python train.py --num_hidden_layers=11 --hidden_size=320 --num_attention_heads=5 --num_key_value_heads=1 --head_dim=64 --intermediate_size=1280 --vocab_size=16384 --hidden_act="gelu" --norm="layernorm" --norm_place="pre" --norm_eps=1e-05 --positions="alibi" --qk_norm=true --attn_scale=0.149 --bias="all" --tie_word_embeddings=true --parallel_block=false --init="normal" --init_std_qkv=0.026 --init_std_o=0.026 --init_std_up=0.026 --init_std_down=0.0 --optimizer="muon_variant" --learning_rate=0.0116 --beta1=0.95 --weight_decay=0.037 --lr_head=0.00669 --warmup_steps=45 --schedule="wsd" --decay_fraction=0.731 --decay_shape="linear" --final_lr_fraction=0.1 --batch_tokens=65536 --max_seq_len=768 --doc_mask=true --train_tokens=257300000 --max_steps=3927 --dataset="wikipedia_en"
MLP neurons of a small language model. Each row is named by its layer, matrix (up: input weights) and neuron, and shows model dimensions 64-319. Each number is 128 + 24 x the weight over its row's rms, rounded and kept within 0 to 255. Numbers have three digits each.
Before each neuron's rows, "fires on" lists the tokens most often at its 100 highest values on Wikipedia text that the model never trained on. A number after a token or word is its count.

fires on: " | " 40, "; " 21
L3.up54:096110092135137136153168132133134129123089127149123144118152133096113119146105139108089139119169123131133076132087161065113202181114111143128116162127108138093062138084132125119145143152119143111145085140168114131147138121135132100165067161127115156096143129122164148131134119137132139136117120139115112138156134111135120159130143180123159125115118111162140145142144165133128119126142137137096124172116118114150159152101144104138122150111141140128110146162095140135119081136119101086122134146161104118156093091137150118098137134145148109107144089113141136154129137139159134093152137103149138137107170159113165064132158154118134114142141152094149162115144084078120112111136111099108116120157133107108151121150109114136094159054123141080099160171115068139138126152112125

fires on: "6" 21, "5" 18, "7" 15, "3" 6, "4" 6, "0" 6
L7.up1196:101119149166060120106166105133152090156163167101121144128126164120135159158104139129123140131107147101138113138124135115095115140166155104118130148173170097138123113122150149146148121098128107174169114168160124132127111107181146107143090139155146121108114184140102149166089136132155148120123111135089123126167101117128123138117095103112134187155091154133111111088175159090148107108152076127122159144126127144097118165121138112129135104126094152142123141145110164110143122132122122127153139112149120140129144109167120125097131131157143108115156127118150128104135123103159152143086100120204127139093169126088116121095108096150117132122096125162143120110084129148104118119174083129132113123094176102148133105143127104075094087119132131157077128100109143170118114089091143

fires on: " we" 13, " on" 12, ", I" 11, " I" 11, "- I" 10, " | I" 5
L3.up631:162130134118135100121095092149106132113144097099097128141148117169090132166156125082114148144148111097116134125154141092146125114083146113120111119121135146135151166164129141133097149121129148162159145122130139130172069128123100139141114124099163164136109152119150116140150097103148138150154087132156147113100102082084131136048093148094130127139181135094118105169134160142155091110143108131142144108149163122104093125171154094111195124110113120113119131115106090132150093141106154077132123129195137112154125163106132111079183129133131103136135126136121124094163089124133134138103114146102127116114129140143123146149149150137176134116128145083125157124118124095142117154127094137138117136140142135130115153140148144058126119122146126129172154104138132151114103097133122

fires on: "–" 28, "\n\n" 13, "/" 7, "te" 4
L6.up1189:124139160136115160151143166140160154161169079108144114085091130082187124097110103116144129103135115114097115131111181123114132134147154098124160127115114136051133110144097158139159131123125090115111140156155126122113129085144082128135144133100122092091081086147150123119128087090142131112132118148136153109152138122181078108102156143103120170109126125144165164135133159102101135091131147118108136088103160120129147104111117126096145143129109093131112119139131136094124105126133129093116139098129133124196140088115129112148112062136124133108137134166108127131115130161133131127135120094120093157121133118150153109153177141159158156104130162116174144117113138117113124126132162163130110119127110140109103124087153101122129137144077162139115160144112132097103140187143118

fires on: "y" 19, " on" 18, " K" 8, " | Y" 6, " Cy" 5
L6.up980:095137100119110080135111101131094087101131107153114126092155142071156127133127123102126151140166119089077141141148157103160154122167147128129124099125113130140155128139084139155124111102115128153150102112150162138157154177121135137116100120157122120148150112130140128125128094113157086125121130134124136124141141166154162126139094171122158127144143102157097107151120172122115131128062123145131176098139169125105123119132151127150107141150112120144151120131142112133140157122094105139070126192107160155168089132160102075149172140093069096115125100121108171132134131161157158101098140112150140120116181129150129154159144152110119145129158100118107145121131126085107123113139147112129134153127151141142077095163132101154133122132105137122144110132142131127114111139145146

fires on: "2" 28, "| " 25, "1" 17, "\n\n" 11, " The" 10, " He" 7
L4.up7:120110133144182156146117134134128132075152113133152115100128109095134130158155158150130080072102144138140081141157139092131124139120173098097138159164177095123132098138119154119160137153151200122148094156140134130133132132088148108187121115125103126124138155122134138181128123118135106122143176105119104122167084082159104133136123124101104140130133149117106156130147102092109107140154153124120122122101079148070128102170145133073133132094160143117126108110101126102118116134143165126149107144124124142152112125162087102153119174125130112097130079178169116147161114155094119147106169161120096156133155126114119163145129149144160122121140130133087161128146101123159110135135137149095122123146126154110115162085113121131112129128144094135149119102102096133126183087108156

fires on: "2" 37, "1" 29, ", " 20
L3.up545:147169132164117162135140152126105108094087127129116166131107096135161077144140094128127079110160133137084110147147161111111125123181128122131121090128130151133153095144155139127158100136112094133160092110120120123135102153137121141141137103121071123122174122145123162113145154149122121115135112099117108107163138107155132164108065150116132162173137152123070126153126115085107145134137143104146080118165131090144139053148143134142143107125139104135104135152087072157135123142134113092092127109151116111116088129135122118131138138163138124130117122119178138158156134105109121099094163081118120131131114153133140154118144075123113113167132115125127129136149145161152119144119077140109137132152169175120139111147119140123096119105106105124145121113126157129126111173108146

fires on: "il" 14, "ey" 9, "in" 8, "art" 7, "ed" 6, " out" 6
L4.up774:099105146145137079147133121112137079134127125173136177135129132109157123106069127106161138116155111146121121144119123121095093092130155158120111095126168123140122145125127113096143159140155140126151110155113099139115122105127161109116081117119088132106125158124102158151156150141115127131138087124137162118145121113105152143130127140130181122157076095125079153151100153109132100159133126152145176118084147146130109131164148143178123122142160123113120151121116124122142114155113133109135092182133138138122139126084143149127116129132176090146108067090144107107096152102145135152136159122135156122168162178136096110156127149076117123130147120136171123166121097116154131075131142125136175135159136145173141107124123124092117112081101144093122152176155129118091143129151121

fires on: "." 32, " which" 6, " | " 5, " that" 4, "=" 4, ": The" 4
L3.up200:110082135123132127128094118132123160126141109086182145136098139137178123091135105114129130073101112174147080118115114110135159101127146153097117133153128085117148117164144118138133159131102165125046143173128097143121134129162119154113104135134133116154152127113120125159111153135079132117126107104128158163108116128087170155197091147121148122110136168096121098112093148123112158163132143129108128127124183156117151120111096136153148152120128103076138158161138109148108115169105115153076118171091094109124110104101164140099139120115086125130141166106138167121139159078101168149135147117160153134104127108154157140141125137110126149102125124097120143090143154164105150134135094149116084154122132099182094108140122104147125149155110131116149100138115124153143141088167137

fires on: " par" 19, " Par" 12, "ar" 9, " pred" 7, "th" 6
L4.up1271:143142158109107164152135145119082151087165131167170139137130112169094142118136129151114140114113126141074114130152137123146155091091107159086158126175108108136098134126134093167142107093118163137123165113119139117122125122122174088106095146155134124109132152161119110123119103076122154114088131103152093129088140121114135179103089142155115136154105133163099157133165104080153126111102117100122097105166104179155174129123135049125152127128082103145140175131112113130098132133176108112101161100100105146111101133126135112103134075127127099148140150145080091104128141179143133128129094142107142137097094162118140106117143098114112134142147142078087154101172102169168162137146118156106177159157099115158108135132142117127159108141154155108124141099157158144136131117138115

fires on: "n" 14, "in" 12, "l" 9, " R" 8, "r" 6, "ch" 6
L7.up514:146096142125119132122152141121151148148117135132115123131160136083150126120141091152119168134111137111180094129099131112158117173165106150144099098154106135168142110121156144139159124146146131134146124140127098145131112084105159103076100075126110163103120140107150125144163111097103106114089085107125138107126099098153120178167118164152117136148140130153130118133135124097124139110135149131153065137128183098127116135135139134139130154106161120094125129111164170105148149107149163125169133156111103130153126139087151100073169145115114111153100128090085138160144110118142101104145101160221107136110116145123113143124131133137085162145096121164133117120138136108136124129133100150124169122108148144097129167119085135146133137110054145066095147121124134103155125163148132

fires on: " in" 27, " In" 21, " st" 14, " tr" 8, " mid" 4, " part of" 4
L4.up859:178168122171177122147094103117134081120114160154134172143092121117131115136137142084090147110139134087134152140154115088109173111122112093115140123127120114101117118126138093103120124156143098056184146139080144179161117164117135185127109066136150169119125107135144109148091111138150152113096120091124102120128134118127153141126130114183093121148119136137165139144111118161108128110157096106119158131098135139145090151113143099080136087129134144100185101156144129138131163136104141157095136118107138100115139122130168121133136137144144105133100096132141113104125124128145076119097099115124145151130122112119156072155143101131178127144132102151115112165152131097149151080142150133189149135147117119121165114145130152149090124108166128147127125121127110128165129115122150

fires on: "s" 33, ", which" 18, ", it" 14, ", a" 9, " It" 8, ", which is" 4
L3.up744:078140133128096138140134115111096110133098124153169145157119147159100198106117130146130126132152085117110101113156126088177136097086122114123095112148139103111124095127090106126135149162127117167154143128136127108125096112128147156127127147163131159119133131122132152131114141117108132134111167159119132146088131112132108143151117127107153118147131126090096162146147138125150118120119093119117128107085145129079155139115119148131114124121181119133123110154136162137092164130094115079159099117104092113137123130151139093098110182117185091075080098139146096117122085134116107051137135127157143093189101097112162150143103169112117175150109091182107141116143150141136152106099143156150102139163141117149099131123118157150107112155101122127132118128148141121129156122106099

fires on: "'s" 23, " his" 12, " her" 11, " Her" 8, " She" 5, " His" 4
L7.up198:144115130117174092153119134132121140113150141082143134126179177125106118102114156131173101153129111099122135109097140132104142119091083137132113088153139137144112144168110133143115144148122154110136119176109143156147125142104122086154141111112109136075153101148134137122164143138141103138151149133087080120099144092116116125113156160071128136117148145156111136118198114143137067149113154124118104178139114148103138107161202147106162140084099133152149158096095071108130129116138089151114114120113140132101126135117139110148106154117167148132144136101109105139109087124128117103108128130156110132144103128114163084130093119163129096161095141149126147154136142143155125164159130136125117150105169124170148131123130115115138155140138087161137128153156108088131093128122160

fires on: " of" 29, "j" 10, " and" 10, "–" 8, " to" 5
L7.up593:102119171125134168159106118127104137140186147075125136134112095158112165139139122118096155102156112100119118142139162108139140072145103130130139090098101136130155161146133163132125150085084160117139140150099130126134139162162090121128119153148108128132109161121115129104112112132165132085098110147175138103121104095142170098153168146113098145132169109097123112127129074129133149171147159083112116183114145088146153106149079132168118160124135099157096124146140105101131119089114181105141124135108141180153110114152126142124102127122142125166107107068146119113123091127111129100094064123106161144123120134140143131142139132165166185129127135115140124134133128140121172129138140156131146152110140148150115119116133102124128134133084115112139127148090162126131121133145118

fires on: "6" 33, "7" 23, "5" 14, "4" 5
L7.up1144:126182116144156093141138140104130152155150099118148106132132122127120143132116145155105141157117129094111131149093138125143147144164183122142116134117101133179084093082159134155127125121105186104118110170138110135148127154169110109109128167156144141095111185120124105176078147156112079143147122178159131097107118115126122152142107137132119107123137156092124117150120131128113121120119097148136104152139156107066111118116090141128136117073123111113191131129100138104167173152128100126103141126113144096094164121169162142130110146133152124161132142158113092166119151115166143096135096143119089149125127136105156123080153102124138117123153139152169123130147114142084104124158102082153120162127090123098135138158067113151080093074162114149108134117126129128106135135111121

fires on: "=" 29, " of" 26, " of the" 8, "," 6, " for" 6
L6.up850:166096192152122139136145112149123152112113170143183148094126130128121109099107090119120133131131147115099100138095118129139115112125148151149138130162102129126125101138103134094132166129188132124094124154132110157135145137115080145149089135162144123132118082123115097117122126122103116127126149073150130152079119082111102142131078120139119102113157138117105109106105147108131107124202124145113140109086148119094111163126075131114146145069143122091155150113195137137102092180152114115141085171106145119101145142131109089121121089113127157081074079160125125134131120137108119134106136120118116123138153155144117137117134074133108095212130144127092112125119114113140124113135157120126166124155167111168119128108099130123138180140145138140109102098131149120152105129146150

fires on: " on " 12, " cor" 10, "- I" 9, ", I" 8, " | I" 6, " ag" 6
L6.up567:128153110132132106150157128131104128161122092111143173094116137139093083140150074153114129154164094129129159124079138120150120120102129083117086106122131146170168161126109098133080112120142124158112083127126170112116109150092112133160137130113133130135167156098172129104127151078065110102115147117122110142117183102154164119092126161116125175098140136079122121178137081088129104142134158117133140096112129146137162142122097136130139126107106118127131184133091090136089117143150149113093152110181150190146090134103148142114139157098111128137102164124111096126125125144090169154131131127127117139116129151114164140123120152166124135152135118125119152185091154121138128132125126103141098139112119128166129136130143101127107123113141139156135135149097130095116099130182102

fires on: "w" 38, " that" 12, " which" 11, "f" 7, "1" 4
L3.up567:130118115136143090146129166163125145135128124133101117121118125106126113103152128175119118098160129121124083117109098122129109083127144073104112150152138120076207130139135121143133149136139121137104117142144158108108150097134120116128135099145127145105127133107072085102091115054155103124135093122131176159120150113109138157131163135132088109102133143092134122116112125139122154144096141145146122162100171107115127153137123093159138145133130099154160115118116148125107151123132139172128112191091116133144123116130117111107130148139121134140112106109145136141111128119107121129125129132126111164133115111119156137194149124088185105127151099100113164118168109153153149134113105135144121128130177175105104180152125155179105141093099106124092135095130157131152129151143161

fires on: "–" 32, "_" 9, " $" 8, "/" 8, " '" 7, "    " 7
L3.up389:127145135152147097091151116160125120170154097116137099116133100144095095114164121144154140121123104139118117149136126092154120127152132112093139140098132132084091103117106122125125122114083143110163094091145151161108147130131137135119122096160164099134113126132122136096148088116140129138144107131151135115147160104110095112152163096102128124135144115131132128131133176148100131113133126127127176127121156119148178152163102131119147168136154095085159090095124141114086154138112121093079139155096122134147107129158132160132112099136104084116119059108107056154126126162136125121137112094152109147138112067143137062100157115113130092161113135084128095080142132154147129182129156149136088112125162170100138121078133101070190138115135168151156146111100121125119124127153127

fires on: " | H" 21, " of H" 10, ", H" 8, " H" 6, " Church" 4, " of" 4
L7.up124:135136163154108095086178167126154124149133153121123135103098108158118083116112137098117103128133129112124129143099127110167145108134138139160126146129110121140148107109120125170110116143099102126137147119153102123154142150133140118144137107118090085119121140139104145121123112077135101117134122161154103145169116105102135104132131102117116143156184100178159094144129075108145164143165120136111091162108132108130157135127147140132138117106128139154089089125132153126156128103115123104118144114126111148120140133131143099101168095160091125137052088129070126112104137126134122119157105170111079172130134120129144131113163117112176122127102089097077119135082146147146131120106093099114140100091191122093157114135114112130134152146087135138153102137126139146115107173120155

fires on: "–" 30, "r" 7, "ch" 5, " ch" 4, "emb" 4
L6.up206:144109137136137143142143125129157115129134109087151095103130121133140134148144150128125133122132073100125122118080155119112106113123123141121072101137099139072172129111145180113129154104151168141091145137158126128128119124121116116081131113113137142128115122156149069116133110156121071116084112144102102120159152122133172113122149161149117143116197123125116137172120096171123098161108137092149133143157106168110126131175125109159120120138116140135155147126113180133180115136136093121105166150154084108129121156124096109094155087126130064113125168124102101156153142119128133093142135206161106145119094101170117129138124115108137144157112121140118137174134107124163116114119108159143164121144164130138144164114128135112146188134082081113107130146061125123130113103140119

fires on: " is" 18, "|" 13, " has been" 11, "\n" 8, " was" 4, "ally" 4
L4.up73:122144135176124121119118109162133132155122090097142112131135138105139149095118118133134135146114164116120111129156203151109147092146157162090128134115110108118154137163099100133129170146141171136148109071162104125172122140094156100117083077109150169114153138133119100108110109113154137106157080107082135161095140161159159169099159136165104125109149141122142116162151137107111138118107134152129169107147118125074163140084122089109126127162143109185119064116123146135114109144114149134142098104128144120106159161141130119164125103123155142119123159112170118130139144156148106095139114086126132126122122106135161142143085134114160133112102132155063115064091083107153155140109099089165155132146161142135144126128127121165158122097152132119145142119118114146139129148111121

fires on: " | " 29, "–" 23, " (" 9, "." 7, "z" 5
L4.up23:102163097063186121137135126128139149089156146144118151130098112138134161132132093117135119134125130168137159141127116171072168108150143097146135164122067130095099110152103070106150145130149131171090100140110113164136086141136158115122111146122092110123151098164090123107131137164134148130134095143152146157093151133115152143125132104158093101116114164119119135091131145161102146143136152102117130150097131138135138121093125117091134148136161100122153089167166149154148129138098152119106109162116138185124141113116107106129100139157124085143159091144129168115145134078117114126111140153130164177112145114134119105125121146141139134124135139075086126095135134137151083126106126155110191155134139129155104093149137120150113140124115135121109106143146112098189133106100145

fires on: " his" 25, ", he" 9, "'s" 7, " with his" 5, " and his" 4, "- He" 4
L4.up310:126114120111146136109098156119137136110177154079104112097134125116100111084130124131151140146162113135121177102116121189149146127114154117110113125126134163137119137151111109098135119157131128113115118116147146156110098166143123079118105130114100164093123126156131159177117140086108068098148149136110091115147143136162095119109165129109094129129105091097105165113109153125096114129126145088147125102139138116168142120139159139140105132145160102123108156120126092113114159141174141150096129132158162138124166151173128086139161171136120166144144103112141131098101108094168116105114141092121148144146097125116044093172133147155127117143115117128115087177148100105081130119187078120127139126094148174151136067136132134135169160126080088135126122143121113177125142084165143

fires on: " was" 21, " that" 17, ", which" 11, " that it" 6, " it" 5, " is" 5
L4.up866:124111144175180150144147154148110160096157137127149120109120119090132149136081132116139108119136136107107114091155170125137142113142101104164178118146152142104157120093132152170144187128133151117149122099102169155111126125103117093137108125084120122140145151133180131129093123103091076120152090100093157109108128120113111158136103084122138103128109094116097146200138109084147153110101129131175160101074112142157122132138120115124105135177162146137129147107164087092117106121166140105161118144082099149173127149119124140116099128138134100101124113145150114138130137160127139123153131098132158125176109093139125144129082105124118135127131107145115114081075104166101141162129144121128147172164107130142130160084133105142118112152153130165105132164131095147105151091071162

fires on: " un" 15, " trans" 11, " in" 8, " for" 7, " Un" 6, " In" 6
L6.up1206:086111141163087145139127127131116098100149143130143146115108165077135112176132075105174108117132114139134144133090125083111142113135152137140128113132149124123170140102153109161135107187089136159140140118174142137109145105134097201159131136122124113121131132109142149175091125156130116158080096124151153099151086154124108144133122140114144113087176137094120126081141140139116151110117127111156120147127189138128125159158169115157146170162086156136133117112102102115114151126155109109105132188129078087136101122121156113146104137117142145137116141156123144142113156120153153140128101093153147120116174113116137154087132148111114127125117158123098125096114141125117133120119143127136131149168129133131118135121135093153146092143108107152109172094073133097148162068181137

fires on: "2" 40, " " 11
L3.up1222:158107119153128146115126072110150110135114120093154135117129142126095112173154121139120100064132125180134149102099177082136113173115119123120145115106130112113104144087137143132128133149084135132122128121172118138127102118106164153172111111110090141125143149125122163117183100140086142130090103071108157085121164087134056121099125125132121111156108112133139148119143147130121120105182152151093089120088153074127127087141169121150109139130151166139141119152114134110128124146151156136133092109140126149146113147152162072128101104130145119161117098123138139134132100124145134147136119110111153159084125128203144108172151114093147108131141107110152100121130150122101134162131127140122163128141126160123121103103129116116124121120126115119161109102083142106139148124124146

fires on: " in" 29, " inter" 10, " under" 8, "ir" 5, " Inter" 5, " In" 5
L7.up1278:106145152188144109142120122102132114132179153106127171092112129146131188162125117137138229084135096164172124139143126126147142116159137120159100161085095071125155139129142140124116114122122152055136124106106183145135141116117129133091098154139122119158128103087132151147179095121126131135131160044126106139164126167112134106151123151132147152152145137123104116164111122115104122103090083139159153095103148156169101110156159094083131101160152141122121102124142123134091128105130129126133140091148125137143150074149149148114150139131140156086114095117128119101122092089160115116126152147140140120139130125137140136125102115129121104132129148166142084107127152127166132086095148146127119087146131102110136125105122133102129116094116137157135143118123153122102132159102151

fires on: " It" 33, "," 24, ", which" 5
L7.up262:154103142137091157119139153145095144125085122135136113142112112180159113131132116092086144093197133144115119114100117098153122104128171108152135156131110101155148102141153104122081154132128101102112147120124122112110110148142138106159130122126206100141100145095141136170120125141134143170068155120103125117134105089152102131191122155129169149103107107120090127107095116122111145107139104076124161115115133116124118142089131151130124126156129158130135096113131108097091110094139140153103124136109110101104093137119138114122137199131118125119113136153126161151153108159122113108140118095201108171088081119156172128132107157141140107141118171167096160101125121162077163168112143143143141111139158146118121088148121128175136114120143100160142127159158121122135136141077141

fires on: "–" 22, "1" 15, "|---|---|---|---|---|" 8, "| " 7, "|---|---|---|---|---|---|" 7, "%" 6
L3.up1279:129142131152122158153179135100079120139134085149108128145131096120104158096106118135142120142142122125119121170097139126086180104155167137105133088110102152121103139117096138099119121110072129136091083093118109078092167096142095092128163142113111134164122073125115114114132135151143078101125089097175151130131086137144153123101123132078119123137148137154065123144151098105137166107165117128139150116101130111159124101090131113153135111153083135137117138106119134106171131127173134111126130122139125110186118165110109138125130130135089116131166129115158147108118148147125130136107130112135125143095171127152160116108135136130149135125176185122140137106094120106111118138100142202121157119144105141170123153170113105129132120118106115116133139110140100098134119177122147

fires on: "es" 22, " s" 18, "ers" 15, "s" 10, "et" 9, "f" 6
L3.up716:129200110144133100120132079109102115138128109104149156144132137131112129126105102125095117137126128123115129153143153133128108101145137138128097166126096157105143126097136166115107131097114126122139101186130129137130125088110087167111100101119095188161162151098140097119128120127126133091156104080141129167103102164127120146188153115105136124126103142097122179153136108133113123114112105114125137150126063154123104160148105101127087118140126116152152117125156139116130116094098137113156136134153124089164120117170164109151113167122170106144119119112103122096124131134148092105134143119136151089085152134106140111158133133117121135102180115134145133145171122151131211109121140129141159111128100101167114142156129098120111089068118112127108133126128137112125156133121146

fires on: "2" 55, "1" 41
L4.up293:141121140151134145154128151139123129084143142139116128113122101148088087151130091161145123095124139178130144182146087097113116148128148147137171116136164154123142078141116135093153162154166178113149089164073138075147117131145148130147143085137112138176119134125118133170121112149136095109140130062078140139130139110157120150116151141106127113170125156124087157136105100065121108141112107157119121161149125159118126103183103138086140112109161137065088127140118130102111101166138121110152134128130144114131106136152122101124101137116150107121122167154162094137131125125098145115122147130154118154126118122095087108121133154133108103169128099152110110144107126144177099140116146114101148120130146175159142156099160134155103104174130091118137115112083119139163135135146119

fires on: " L" 39, " D" 21
L7.up91:116138133121157121145127122114136103151107164165096107102142127144097116144129147153130135117133109099093146106125122082135112116148120153128133105140123152137110107160104124071139149139132111119113107132111177140147114112166125132114138151112124102116136101135126157067162134112115136131109155141127143152120111114142126157131129114089130155136131068110164187147118150140147082168124138132111091154148141114112131182143153122138144123124116130112135155098123120100107105123100093118121156145140098122114126094114094126160114066142118168126162127182136135114149089080149121174170119162126107142119123108101093114146143123125106150147118132153125094092139151101101110149111067140074118142163135098161178103140127142108128157195122087150172120106126149160128163088135109

fires on: "ad" 35, "il" 7, "ey" 6, "ru" 5, "in" 4
L4.up1164:146120109160178111112104135142147140115176144125169150121124128136148100158135142121090140096128134095092140124159116130135127091085176084146153111113070152151122107117117101084109089118162142144100096138115109155125164114131154125101105080157136124157136164132140147153116083111127165143110148143106115143115124104077140079139117158130130128122117135121165135142156126102091108154119133098127154105082132156154108145083144099151137135137099088090116086131171072112122144113087131147155144153145155087107139141118139137117132122157162115124082110129150155145110172125177133138107155143145168124135142132168132149123170160133137152127144144111117103097174143125125145096133149135147122096121120134175132148145098097139136119126128134108142132165154110114091134084135129

fires on: " H" 27, ", H" 17, "- H" 11, " | H" 9, " of H" 7, " in H" 6
L7.up418:106083146138138149113162111131166085149142152126083130111132142146099096139095155117110151109103131118101091101112166133114127107138119126144100152096155102111126131128135095140133135130115136161131149137128161150106139163139133098122145136122101116062152179141126124151100151097116129122107156152092115148177118094141145133139121085104099118133135160170121133114117126088145128116138059157115147138123145131205149120109139103101161146113136154092092126137126134120113079132114126115144103158133156162156171075140093086131109118148182114125159107106128131149113101101114152110129111148133113159120149136126111179100132150083118106152133108150114121117146103121141152057145123158159106149133152122146079124157102099112130165120135123104153089164174128131137126140122134

fires on: " g" 36, " | " 13, ", " 5, " c" 5, " Tig" 4
L3.up354:173096130158109176130111104067134130186131157143116080100090156127148119121145128143136140135200115167117133128145091095133124169100162111132085154152131178116107094099125148144119112128155157111171121082149123127113096102130118123123112157149154110136109150126149154137125108126164140108132123168065135149113149140147141110115138127125166122148102168114154164117104182152106125141125164141136093142133105123108145130134145103104119120129171128112105122052111109136101144107119156120115127135125142143173121090125142093122153135151120127111134170137137137137095129131116137120104137116094182098126185132136171103179148122154148140103151103084150160108137140123088143109123100185102121102147133140163087147093089139147113110091162126141136154126174124141145154114127102

fires on: "e" 17, "\n" 13, "is" 11, "el" 9, "emb" 5
L4.up712:135150166117137081141161169153129100099162146115134139105107107102100141172136105218109127139117083088146089145141129105114154090152123114105114105115122139111136154105090149104145173122116155146144137102144136102091127134121113135143136094147131155067136102133113105140129141119126141165130103167102135194108095154161129142130095139117085095103126095114121110135115119160118097104128116168160133134146146129099099108156146145113094124134138081134137101121122103109157079120144139136160149170170128137061118114110123086097150116106131130145145133143109143118140111110123116121144124126143151121111122141132122132114141114115141068152146117116107091123148159119158114143120148148159170200125121123122142126117098105165093135171147172127107100144202135113107119143143101

fires on: "9" 14, "3" 14, "4" 8, "7" 7, "2" 7, "8" 6
L4.up737:109137103133098121117166120104145167157135108157143149160128113107135159120135165140189127140127152126150103122124136100113124140118166173074130094147140140147106137139178119113111104100123140141144125101122125129111153133129162112090102124116128120127129118123140112137120141094101108109097148144119127132080108114144138106147144150136151093125143131131136119125110145108128124133132154086145135100131173123074097105147110161076122164147131158118157159137122118126146124172117095095129157128157166102116156143103137109091142116168119099156086067137144145181115113107174148117122104168106082137151115105114116181140120107147110059102123150185147145118160184101104101125127126100121109116125123167134057154093114111131127138143119130174111142145129108136117117141126151

fires on: " par" 19, " Par" 18, " Char" 15, " car" 10, " Sar" 7, " Car" 6
L3.up1214:113179134097141123099131129129111093095098099147135125150107122140138117081138147117161128147126124146135105075156139136117132156113135161109133131093100113145185149077108113155156117144146155125091134194166121110157148112163107120113106103153129148122119153150136155152116131131094165163140136154120145151142125129101142171087084141101146154139135114158111136073141100089130121118108105104150100104078173165105124137115062087095122135084094162156117177117108121134155121140140119132123137089156123130113130130108129100123187133122103130101112099098091131143090162163158129128098122143189167087134115153150140153113126100161131121171167107131151118137177136122137133103160136140113164157143122162190127115084137149158156120108096150078129119093093153142104143119092131

fires on: "/" 24, " &" 13, "–" 13, " and" 7, " or" 5, " to" 5
L7.up826:133154149146153182112129148137123097123133122129161147102142099123136123183158128110119129086135126131107130118118125141121133106114135154114121149122158143127082112128137094107143113147113163112131096113133144114111096149108159169136172130159125114160124110145089165094142143148153145119140095170136142106053149152098112125149145139126098093131159093107119083162137107104134170135138104107128144110147134122142128133122092153121153125173102097191128077151114081119122102063150142131157165144104156110157102123085147096135122110115166139096125110148106138124113126130091145123101109117140151128105092106189187068107127134122143170133124148151123113093154094153096137130151139140143151129117131135127111127146176134093160138165118127084158136104131103112079157131132150

fires on: " a" 17, " | A" 11, " over" 10, " for" 6, " In" 5, " in" 5
L4.up452:105148176173132119149174154145159077092177155110098120126143149165101129115125075116109164114130109128105154148144152106157109109122149129089135149105114136112132124117135149130099145137098112130145088118129095141118121149110099127103133136137145151116100124131126169089120157116104076139109083103149157081148118111147090178183116097131110164110148135105134143124112153100124103129123133147109147117135140119104109100117182141113110147174124166125128159144113131087150124131132139117137153162075120144143115100125088137124187148152135076123076103114142140144117130133147171129124141115121144124113146137134111138150201144068121068137086173121175157145099146111113113070143110116135143107120119112127074136116121132106151132127125146143131145134110118127134133125170134

fires on: " of" 24, " of the" 12, "rait" 6, "er" 5, "le" 4
L6.up982:105143126128144093141166146105116187089164194110145156129143092153124158113136062122142143124105141140112130140102153137182123119141115116154140123131124129098057141139149106143133118118150148137117069098137149167130147099133088101099113171154121143141163161117116133127138080082114090189164135143129117106120147146125149112128094099148155142126123093150113119131063143130139136113137093130147139147132116134116121152130098099132101127098109104142148140122122111128126180170115103122122151137121108105165121123077085116112135110150137114101116149201141128114154155072107137122114118137136155182088091126168097118141093105154159089163135145146121128174131124142128119145082108139157151153121101135165109119115139134105171134128099129100133173084183125159146113176163098

fires on: " in" 40, " In" 16, " pre" 8, "in" 4, ", in" 4
L6.up1177:110116129129133138139166147146125094146154162126146096074128100091137140095148150074112137121131123088147145083142146106127124102112132115106117084114156120128146142142098103162102116090089138106144140140152127130114115139158094122100092101145112115158171122094110158171122155163132088090139160104093102139128162106104143125154134109139152139121103163136140126144103174141145158127091124165129122148122148138131126181110131144122123105193137119152162137135124142149127151147115124121106123139110118102126116079122219150120134148097082080131133132086132082146140116137120081116090112108140134111141158141138129110095120153108103101110110101146162108154158130123131180067140125124150125113130153154155198108095142156131155117124107104148125123108147109111147179122160100

fires on: "2" 86, "1" 12
L3.up847:122109141136126145141099108151142135093144089153107149100136088185134129137152105124092125098120134145092094123123096129164127157131129169141127135122104159097136078122136130112127142156133175142133106149069082112155129127072137131138126110126127108125150153122142136147119119126118099099137150079108136112161072123140090116132153122145168126124096181118117117136130104106112137133153135174133156156123107115129172128183159132133132134103130100117101124135158113113147106115168123079150133102104091131124156084149102114132134137101143116118143140166166114184157158121121148140114151144123143149131109157142113145096126107134072087153136124113079122118154100155142121112164146150107152120106123160140114160128131154119097129104127122117080132132134127114145167083125136

fires on: "\n" 22, "1" 9, "|  |" 7, "| " 7, "F" 6, "V" 4
L3.up1091:095127120132123110146140137168125136118133143122122130121136135137130144116133129165146144171094086123168148125131108121128118152070141145124140137159148122129126129139113139134081102122085110126066067085116146148137093117173118169128123112165132097082115119141098150109129152182114120109128114084203160114146114117133111151111121164077136153118171152116136132152124104135152140114154105143132124138102095130116143121095151158176148127157090168118164141113139096132125169113116082081119105128127127071143095124088138165150089149132140148089114151090152114153144117108137117119134170099091124117142160084105130122156096133130134114117158143121120151150151088148108133131135076105072146162097103137135130145152117154172087121136137143114152096121149102099161133154155143

fires on: " D" 30, "id" 11, " o" 10, " no" 4
L7.up400:119099111124147104163120113127121139140158112167135087095135085156116144120129141124147140117118134113133098131128151080153114093138149127106123127160136120096127126132130141137120151139153169141112151112189176190105163116169097115126158150114095128116177110128155144135122134126106127129049145148181126101102148065115094144066143102105134127127151110117153125116140178149130131073139133106109117113121161128128132105182162086151124078119110143112125103088125127112128101100145111135135120105068135089129102114104122141121148131151167120162128102127094132124133110110144100094147135179152150072144126099152134122135165152148147148153136120154119107138161111120162114187102089110114113157129087150098123164146150139148144122129151153105135126108125121135127135092111187